Weights of a small transformer language model: learned positions.
MLP neurons of a small language model. Each row is named by its layer, matrix (up: input weights) and neuron, and shows model dimensions 0-127. Each number is 128 + 24 x the weight over its row's rms, rounded and kept within 0 to 255. Numbers have three digits each.
A block is one neuron, or neurons of one layer that tend to fire together. After each block is what it responds to, as a language model described it from the Wikipedia text at the highest values.

L8.up873:116113174141145135153108110123163111128149134139128184152124098120107161105116114117129116117111110153139096111102135139149126145123195177056092148122105143164142142156124124072118127143135201085156123136111134116130133089137090148119116151165112112130145102107144158160116157125144145147132161135143127084099122107105094113100131160111118130109099121130120123111140123139130119146105
Responds to: Tokens inside values of structured infobox or list lines, mostly mid-number digits, decimal points and colons, as in Density: 484.5, FIPS 23-85230, 2013–2016.

L7.up99:122079157144123159119108171126126096127131135080138136142159171146103155135178133169140126110143106120125141125125136122146117154098132147104096151105117106114113099132122077111127179102123124177109122144136094135129128132150121104135139148135157125149135085119125136125082178146134113148130170128149132173121131095129087150127078131130159091103098077116127103111135134154120168165132
L7.up173:104114101092132160128075106134097122089122169091127089171116178139134090177123108147092095136154088143141126114079146078128133138111183114150120136164142149118125141140148098139155159157113134112130144103080139093113144142114132133166145149134154110139146074134139112097125196150130134125113109129146144115139153118151133137123130113122123103132092142152161138094143144114135111120122
L7.up276:073138102159147097119102153125109097103162103069111117130157149126144131122123173122145073157148108114111129141120165072132103162149128172126156159128126140133142153181126091099137168131156153097154140122127146099140146137086100124160144120078154125118144148150101128114148115107148117146102128116136108143128150085187158122137119109079149132141128128126127136145155146143128102140108
L7.up443:114124088122118146165117071097161118134122105133112146135126174177113122113105112159169132106213152117128141137073152101167095147104114136098075145100125113089154116114119128123130140128125129120192089107093115150127154104147154136140118133109117127133133153107106112064143099105130127138109138103136081123119140131099143125155113118126127102137121162174103139165185156107132160174094
L7.up720:151097099112161175162099088108141082130126154113117047149103172143103083161180135121109091136133118110130109167108117166184108165124160109103103156139146131132132099134151148145134091113134115142079121134165120145141178083147162163103140119118148124155119093147103105084143162110136149176120108131138130113136187104172104113162126145109136139124102124144075136171158158155107173111118
L7.up781:128063140127154173117130084149131099143127130098133091185111165157107094140134107186151137111148148124133141094073161130127118149132112169118093134147140164120137116149131136148121127151166127147121135172126118130098125140086118115130130155093109099137124125108110126102145116112176150092098130135123143139123164159189148135140120105125084101049111135116129129169169140114151126107122
L7.up870:179115118132140123156090126146122056112123151134102135151138122100146138097161129116157137116151113170127132175059131075176132136137155125130106119094124132098143139170120110140179129146139095151083186092120127145134133158121107100133114155107146124165121137158117134103160122127125118154122142099160115125142139099153176118148068128096088094101126166152130147175151141118158131144121
L7.up945:131101116129151175094109108126122126117092142108145077115168142151147105140144137151128118159162122147148161125115141097141111133129132124131087150124126148110179186189118128099142124113110122131159143133137118077143143093126102142130101129082123120123065136154107134121109154108154180162113116087146136085132148129156129151209140100100101139121138094167127123128132164125142131140127
Responds to: Short second word pieces after a one- or two-letter start, strongest on "taken" in "was taken", also Br-id-ges, d-ed-icated, L-im.

L6.up12:158122137141146105093137077116112137083152100104089132123116160139134130115124099130079095139177093113138100116149116099119131121106144141142151147123112151127118127153099125105115115124113150123088130110161099144119125098165140110104106156121144122171152154080108113133100117141146138139161125134136157102121149138101141091044116125123124151075137097175128062175140191155145121153106
L6.up119:124150095121150146154115135135170151092153157122121107135143099140155135170129130119099150112170148125142096156087122135128103071118132105129139169103107120132143120123114159133097102117090118152116120130129117139128140125141142105113138178139162136114155146097134100090138178115132152131113131134117101118126091170121144119115116132144127158076148163135094120141166136127150145112168
L6.up143:151153106118148154103113125082155120130133116109120091157066143128159127136148092131121147102146117114137130133118112165163090086120134091156103110122112117128111155117081096133112144129123130105118168133166069135130113098107141121131108162140150135120117169062127121074152179110136132183101089117127100109136174151113105105136154146112162144088166117062150126114145191134101127144132
L6.up146:148125098081157152144113121110138132126145080097129092123115117096138085137134107134122109093141099102127111112149133135125115112103082133107161169113130093071123133122157110145118101102133110147160121107133140112142141088142111125139130193117140112110113111137126137116182105111124108117114162111155072151136135147155122131133088146124118126140104077129186155144158129115147096123132
L6.up340:146146108148112142133127063123117135087117133095112143133112099113115132165147163138110131142169143100125107096112125100167131099110146105124134090062130092089144162133122111073067114146127135102125140164157144095127149135087112166136112137125137167149111148081098144113180159133149111185088138123134112103112129129154140122150123124090114149107160123101152143126170103116116116082095
L6.up378:108149124156142142107163067144117099127140122095144123107143112122071088114119138137145102130135139125127124096110108128103130138118166137129143098070146132088120149103129145113137116140122118126139131120113113084128160114112141092108115133105150074091142075100086123125153105157181120127129157118180137132164133111164132141076138114129109107103092107157106136139134137138089101164058
L6.up476:144125126152122142109107079106156083109159173134088133138126116143110091119113107148158138111150110143132147117144149117144078062164150129149087149101128106110105109090102109115132090147160159087130132092156095116085154152138135150175144136137117153149122080138094135138145164177129119133134154151105138136132148102143140103095113120101126138102135124141165146106151136082111104082103
L6.up975:136116088169140129137108086089160082081130150135103117117101111142177074162138095155133173114155105123135137131147123093114114094120168120148150144139088089095129171142127145111081146139131138129132112130134116142164124087091115136081124123141174119131143091114109110134158181112147126142145122170142116111099115146120158140097127136134162141119125107111129087117144137125150104125088
Responds to: The first token or word piece right after an article or determiner (the, a, A), e.g. the first, a N(avy), the f(ather).

L8.up7:127144102147099170131111079162120116104127115147090143126162155157136113119131143194136143139139125128128128074078135142164121145123169118145125125119131103109099167166133110134088129148106123145102170106134136103135136135105140174168149106082150142088140082155144132098144107131117125121149145103159095137133156153152188109152117119085166117108130123126135128136115139100169159123120
Responds to: Interior or second pieces of common words split into several tokens, such as h-ig-her, V-ir-ginia, pro-tect, and sh-if-ted.

L7.up20:096125144125123137102124123103166117116119116086118121122149157144114116136100152139130131122139151171129198147122132111129141099139122105120106151115159139140135158116169120134128121129124118065131117097166124094064122114117070171133110139159119122120124165142086121047144148152119139120117157131120107112124137080140130128103165093096147115135107153142140157128200120115139129143090
L7.up31:131125090131143175109135119122131123136128171129147099152143132130116101163095107140091150139131138169136151113136110128142106092121094085157160100125093115126168136122151157166169101119095128126112119132132072139150168142136138143123112118134142123128105149102061089088156179116133146142097110111093111150139119114128132123149118121139126155103115123134142129129120117168126130107097
L7.up369:116132054129142145112113109108138134101109141124147104125143161101158100148148089137116135148143067131126171118149113087139109121091145083100131157107111116154172175114128110130165120120089138127116165133136130097122152136096106123155149125144117101096134115147128130106105155154130111158107180184160146118105104092119122149110119119118125140156076115145125105103115107120128121141102
L7.up421:091138113161137119145120094139161161140120113099151124096159145108085091161117136124123127089134131155139140131110085088157138074131134119143135173113165115067155168182151100157159128096131169122123142080103095123093149151132141118119163138122133113124140154142095144112118140106111129118114129114118155157122156127146153137130114134127131075090086167112111082137145138147155109128115
L7.up656:152089137188122126174151094063138096139174129124116110127112062144103151093154090146131126128156118151134155143143153115109118100135140140117104149134139157088122147134144160108126132156111165131072111143118092145104163099148133123094108137089129109097092116131103117093159165122125121185159158115112142136130153143151162089164109132137107121143149117143125118130162111106133125108083
L7.up679:126127125124114120132132089127164095151134137149148121136161061113056141118098154160155170118148157170126161162165110072106128135136130143127104147128150165124122129139113152123107108096049144106093120071124136170126110156109146136071126121145127147127135151141107148111107139134148114173128150124106134120099116117137136109142172132160154134088126129079129129113168134149150094138125
L7.up780:108092107147130170148094120103134118096121126143133117129135161149133135167148147155119103116202131127154130136123077097122126107111184099104091143110140123123111133114099139126092107135129119125137099122140116086139092141107140120117102116130159117137101149075158111136138190119138090146152159098130103150148143122151148122147144108100131142103139116140119104115129145132088095191116
L7.up888:128179130115146135161107117131144103167152128075130153123128149102097147151114102153133112119120105169134165116100146113125137139109106097093091124134167105115144123106143129116100156124094139114116126132133133121147150090106140146149108156153137126148105124120117122040147099121117132185151115098122091112077138084106128151161113114152145141127102122071090134123147172100107103152108
Responds to: Mostly the word first after the or his (the first vote, his first DSO), plus inner fragments of split words like proce-ed-ings, re-d-esigned, E-ar-ly.

L7.up4:137108145155135123139137134096098127078196156132126142138142134187118106164140139133133078131131133091130095169146111106132133133119157162112112082090131108130079116104107121132101098137094152125144121149101120109174152156135119112141124135131124136172170105083097125135127141154129144116122149125129168125131117107159155147142128126142150092089130103095124119172128103125134120140130
L7.up32:159155137092112165170142168145141136121120128130112118142099104098107121173122099155116122084107081131121148124145109121095117146132086162144125143143139117127116126162121122149151157132126158034147111073126135099114156128131077138143148119135134114149150147122167115119158117113124137147157114138135128132124133162107129102126096125140104098116128099143115157158122130128126089122161
L7.up240:140108183129124149156120153115130136123133122094125128159125159142141143152132158122117093113127102125124116123154111121161129159099134083122123111130177125125095127134119130124127107128134097116139149130085137119147114113111139095137143119141129114176143117123148135171120156100152171135123175089158062119122126120112094159107150148162138111143102109161121141163143144118117092143160
L7.up532:174089158133138104158069139150096107140151138119094130127090112150128127161144131137106121116105117103118134126149124130157129135113136140151119128128148176128103127143117125136110180167164122117094148146163135146107101087126110122073139115130118164136085110119105147114121142175139127121109175132142157176079166161137139108064132123127148134103123132105155112176176171106139164127117
L7.up535:117159158134114139105137139134135138143122121097147128141119117128094138120104166124154101132127107140167128128151113154129113116080108084113138148158140193133102138170137176141173120085143154124098159111159080100165101103156136085125104157140117106162171161111135123125128152107137205121126122085135092130100120079125144094156105133119148111105145086123102101167125181133138101151131
L7.up584:144144162148112147132111144117146138136095124132113119144135120062115130152116128135157145122103117128182139142154134168108104162105128079122145136080150157077123134183074103118132144169158109068136130111136117090125108133106079179130132128163110131125166143101158137159104125163105154107126187145144107110106076138123122137102078122116188102130144114101145141194101125129179064141136
L7.up634:125127133150122146158132144109114142094149177121107126146148095115105153152131175124124139121146106132138136132101115151136125154169135105134094078138165067133145138140139144141089140104109099086122112117154156131143124135149197129099156111146156137157160113128118130135119125102166133130126150104151067102100096127108134130090118117135156134139163074145125141132157115127136129140146
L7.up1022:141085117146101143094092121116096104100125150123093128117107151133071135154148157109103123127149117149127189128119135153163105138155117129132156121121139168096130139157136132163121151141150154129137135118095103085148107113119126112128147108114137148145166112125122103150140169166177148157072132118155160140097179146164108121146109138120149108099114087081157141128138141131146165143131
Responds to: Final or late digits of long catalogue numbers such as ISBNs, NRHP reference numbers, DTXSIDs and FIPS codes; weaker on mid-word pieces of acronyms (FIPRES-C-I) and on table pipes.

L6.up270:107167101157141133114148126156108123153116130149122154147137156172141153097084169133141123132152111157126139101133145101120114090112127147085138125101151156114119137141106169138191088104126125132145096101151130125152114124131128128091142124131118124203172127128149156159162133110166144119146137100105089106117143076127134123152106166167154127091159066112100151154150159131137087173147
L6.up442:129161125150154087134126087140160138132179145088095143141092120121089128150141154132119180120103099108152150134121097122153125142122102127120093102100156131084115157135138115116150086172121155076148125137125145105127093111067117114146111133129118143103155157107134133123153127140124179113129123102182117134095116112149110166124144121124113100122139107100123117156153147115158071117125
L6.up505:128170126109160098116101141128126139131102114105109083160132108126080146137110122143121150121154154160181135173154110144125116156117126112132164125043120135062164122141141136124135109109135122107136113146123152111090119141132114131119088102113119097129146142048157104151162101120149205105149140119131111157118109155141109149135083101097146128105118085147115084134093105149156140130127
L6.up604:170137131111131117116086124102117126148153148141105157113120144137104095118106150138117110128146100122145117140108143134134123151141108156135158092096145097129093115110133105152087143143164122111118165124127102160109122122164120126122090137140141117173108139129110133149150093158137184074114125121142184161122087122085141121093100136067149119141139143132102108164149172127176126083136
L6.up743:159139159109127150130142111121123115133105171162113161138079101135150110143120095148116145102138159156141127128160077146140126179145114158116125124105139125092074125178149106073193138113096135125122115105086153134144148129128106148115129165138132120153101110107111140158136140138106149121143142121133144127145115116127136136112138102140125124122154108091102122149103145119147097115129
L6.up859:145137164120139129113144123142074134163146110089112082143125088101115149154126148143113105101100143116186103100147089158109098144118151120120117166114140176096119129186110161118164120124132137125127150104135096114117118131129124116153138158165115077131151144128124119151133154094127163097114129108150120142120139083129119127154126137136148154109146075140118112135113145139140107149115
L6.up966:125160128128129151118103092096105148131110150126117092126123141129124152158162167148111126152168148107131106131149128114151101142122127102099130121098106147106151113178077117137165106125138118120140127074166144062123070109135110156139124124111128138207154135137139144169075151125111134148121165089141086127153137131113114157130101123096131079143134103123128146121097099098112069106089
L6.up1017:144105149144105142127141095149104133118125126143113113155071110138113113159116172097121104112150124129161111127165103135114113116152153157139131138129141165151094136150076157080143125146125146113139101092106113120125136133115155132132121125180168111162177128076144138161128158124143189105145177140131146125116120098157130100140113124132135107113151097087100125164121111115164108149143
Responds to: Single digits or letters in the middle of long ID numbers, mainly ISBNs, also OCLC, NRHP refs, UNII codes and table figures.

L6.up349:131152120139116158132130146125160108150127147122096175130126150148136106144106112145129153114142116183123189120121139154105114132163101162148106162090140178128142134134107137156121181102093124139129131129092102118109133151121153092148127133175136098124122107115130124090108118165160147104137106054104113155144171129149136141173132103131168117149111155112139121130154114140096134140137
L6.up364:120132125139153114121102128154135135166134105145125156176149156090112113130155108111135156121139112139143122120132107111129111122134181067093099115125105143118112121131138134124152082178138111134101153109087103157129125140111179134122115109113153103157107117101123161105169133119137145102131089114108121105129126134146152099160134116104133118129093136116120163139096108113181124104095
L6.up463:170120117120147129117110159136120105114137147142068161134141119138138125115155114158091162133195144125143123145105101137139101121140105114115139116071141149112132112093086105143154135149101133142172129122064117172118142120127104127123096105094134108110114131139139103154174127144137113125155103123109159104135089130113127156120128099113142150116118138136137135128133135092124139114107
L6.up847:135109118140154127089143137143111098148118165143073116151146148136110105115160125121113099127130128131128124106114130128142075103095166165151090111094132123120090142116115104120161173177091116140096168105085116130112125083114128121152117123124124124183134120097145138121175123154145120161140136114111101130119102121112164127110182099097173128119144134119150119100113125118131129148064
L6.up906:150110120145154083106110156140137093147139099138101127087106123151079116157145166160103117142155116152132155101124109115165097161094119104115093123089161122075124144171122100139148138110097136139144158123084138156097131161114118134145133084099127081132186133121150129093123123148127159127151095110144134129125123099138124121092169131080153118141126109095148076122125135158144129091102
L6.up944:178162106127122129113096156156118053158151162140138101128170079129121095155142128146128183133152152150149154141097120149146112128126108109152127134091142154126129127114129095123171131085104117126127195128097094166112119130067176135111098121113118121140166097114101104117101162111148141094159101107138140156143131137185148128108155115123147153087127141105140132105103122126120130105098
L6.up981:127130116142119102086118115155110092143125093126071121125151083156101159138138099141118121136155128119139107062085159152150111127128138127143122143112115156116149151110111078094136171107081156119141153152118109094137133088104138120140127134101112099121155105156098133120182125087197126109164118139143114129110131081152130121095150093135139119138146148118144119111099140110130144134064
L6.up1002:147115090159128109158113118121101148132151159128101145118163147132159137131171137151138132141173138166138149144102138125201121181112133092091169113104098101112116123125140145123130102128082130117126147110139128088136126155109150124126090109088166173127106082120116114109155144149118151157147128087120125127104157126111119126099174111097162134123150137106110124112140094068108150110130
Responds to: First token of a verb right after its subject or "to", often an auxiliary or word piece: had, has, have, sh(ift), cl(osed), -ed.

L8.up410:105131159111126119073117130094145125147111107121137113115121114167096099108130107158135167118118131118122119143111159104151117137133101115131121126119204120129084114130116113126200143130134152123090136099124155126105105134144169115115110162098145149177151125141160135152121094076117143146159087137165108115141088135093144146151109133131111138094105117145094125126155127120125140144082
Responds to: Fires on connectives that end a completed clause and open a continuation, mostly commas and "and", also "if", "but" and "so", as in "team would have acted if". Weaker on word or number endings.

L6.up56:168123081108201105162140133109174069140113174092106072125105111164142068134119112197113129139159141114126104125114150149159115079161107145135114131133106160091102184112183118144144140127133142126132172131150126136117131114118108145155129180152124105147108152142124120114107148112178144137100157134136120154110157120137108139127143103109150123114122153099136096113142148097110132114102
L6.up312:126124119134129098141118116142167146153126141084132112106148153110124110146144117150116141110127156135133153156107123131163131137086125111136117163093155167096154164150123096140149170094111127176123139119100114157117142175121105100152104128119137071086138126103131127138127118116145142116134146108152074163114123145147106147129135118098123154148090102117150105128144149108117156101113
L6.up781:163126083115183107123109154115115102147104137131123110147125059143128162157114160138157144159109118145128181104171140151136113139104133124131143158120095151101109157178155087127136164078131150175131170148139146138107127133080127128131114118159100108132102125131138137109093063154163130146125115111117126165104134113156111126097146118098128101094112086085136083113120122149123132125120
L6.up830:100128101155174187088136125123133087165114153100130132127119103127134100149095137113067147123105099145120147126102110141102117132080155168100147163125190131106133201175142088135153103128163125132127167116130085137129107113125135132159131148136101120131149129111137144138115123118164161133100143131136103108099145124173116125130136109118090119174151098141130118144081128146135098133136
L6.up870:141158113140119147133099110146155095135111182089138108128091156121126137139111170157088146141153123093110100140134120144127121171113147141118101126133143119080129190142161095161110155149129142099120139071074164117143145096084153151139143145089137123110150108122111160142112127167140117118130108120153120118126150136117185132113202112108142141138139101151144100116163164118096122147130
L6.up954:149122118125119118149084139125145072143112136110122111136138150150134101098134126132087107118141128096151153119125190107145114167145163143148125126136136178131120195175163098134150159117093098160112155145143107084175115090131107122169134176110133109113124074145150161124119081124203134125109122097131166077067158083154107108154149090101104112137111136117139153134081143151136113125121
L6.up1011:099137119130183137114098171153118088142147135127127148143098135097086108120172126140126122150170150116133140115113103121121123134122135091112088145117147147131132127173121092156112125136114117157123132124113105155086223147137144113165140128105132114140159110136128106101119111175151138097163131096155111123091146125127118131168152101090120121123122121104144089128110121127114181122137
L6.up1023:113142111188120133115129129128124145147123144105147129141128155099089109162180188136144129121098127133163133136161125115146119091151110114125112144101149140140120164132156112113095108157115147125098120155137185125111138148119074117164109141107161095096093126090110128088104142140140157088116163151135085125144164146145106117087122101106162116152086071107163104110138156116155121142101
Responds to: Final word-piece that completes a verb, mostly past-tense -ed/-ied endings split from the stem, such as den-ied, to-ld, not-ed, deem-ed.

L8.up603:119093141140095130126145119097123108112162167126108136124087116126099096120147125138129123086131140169129146164157148125161127096133146134132113136153107107126160134093156128095112138150078102149080101091110130157141159127138162154137126131154152098126104110138110098093110127134143142158156138113136100117090121092127098114174126130138089161123120160122128089164212128119138121142121
Responds to: Short word-internal pieces (often a vowel) following a prefix or first fragment, such as re-a-ctions, dist-in-ct, prop-ell-ers.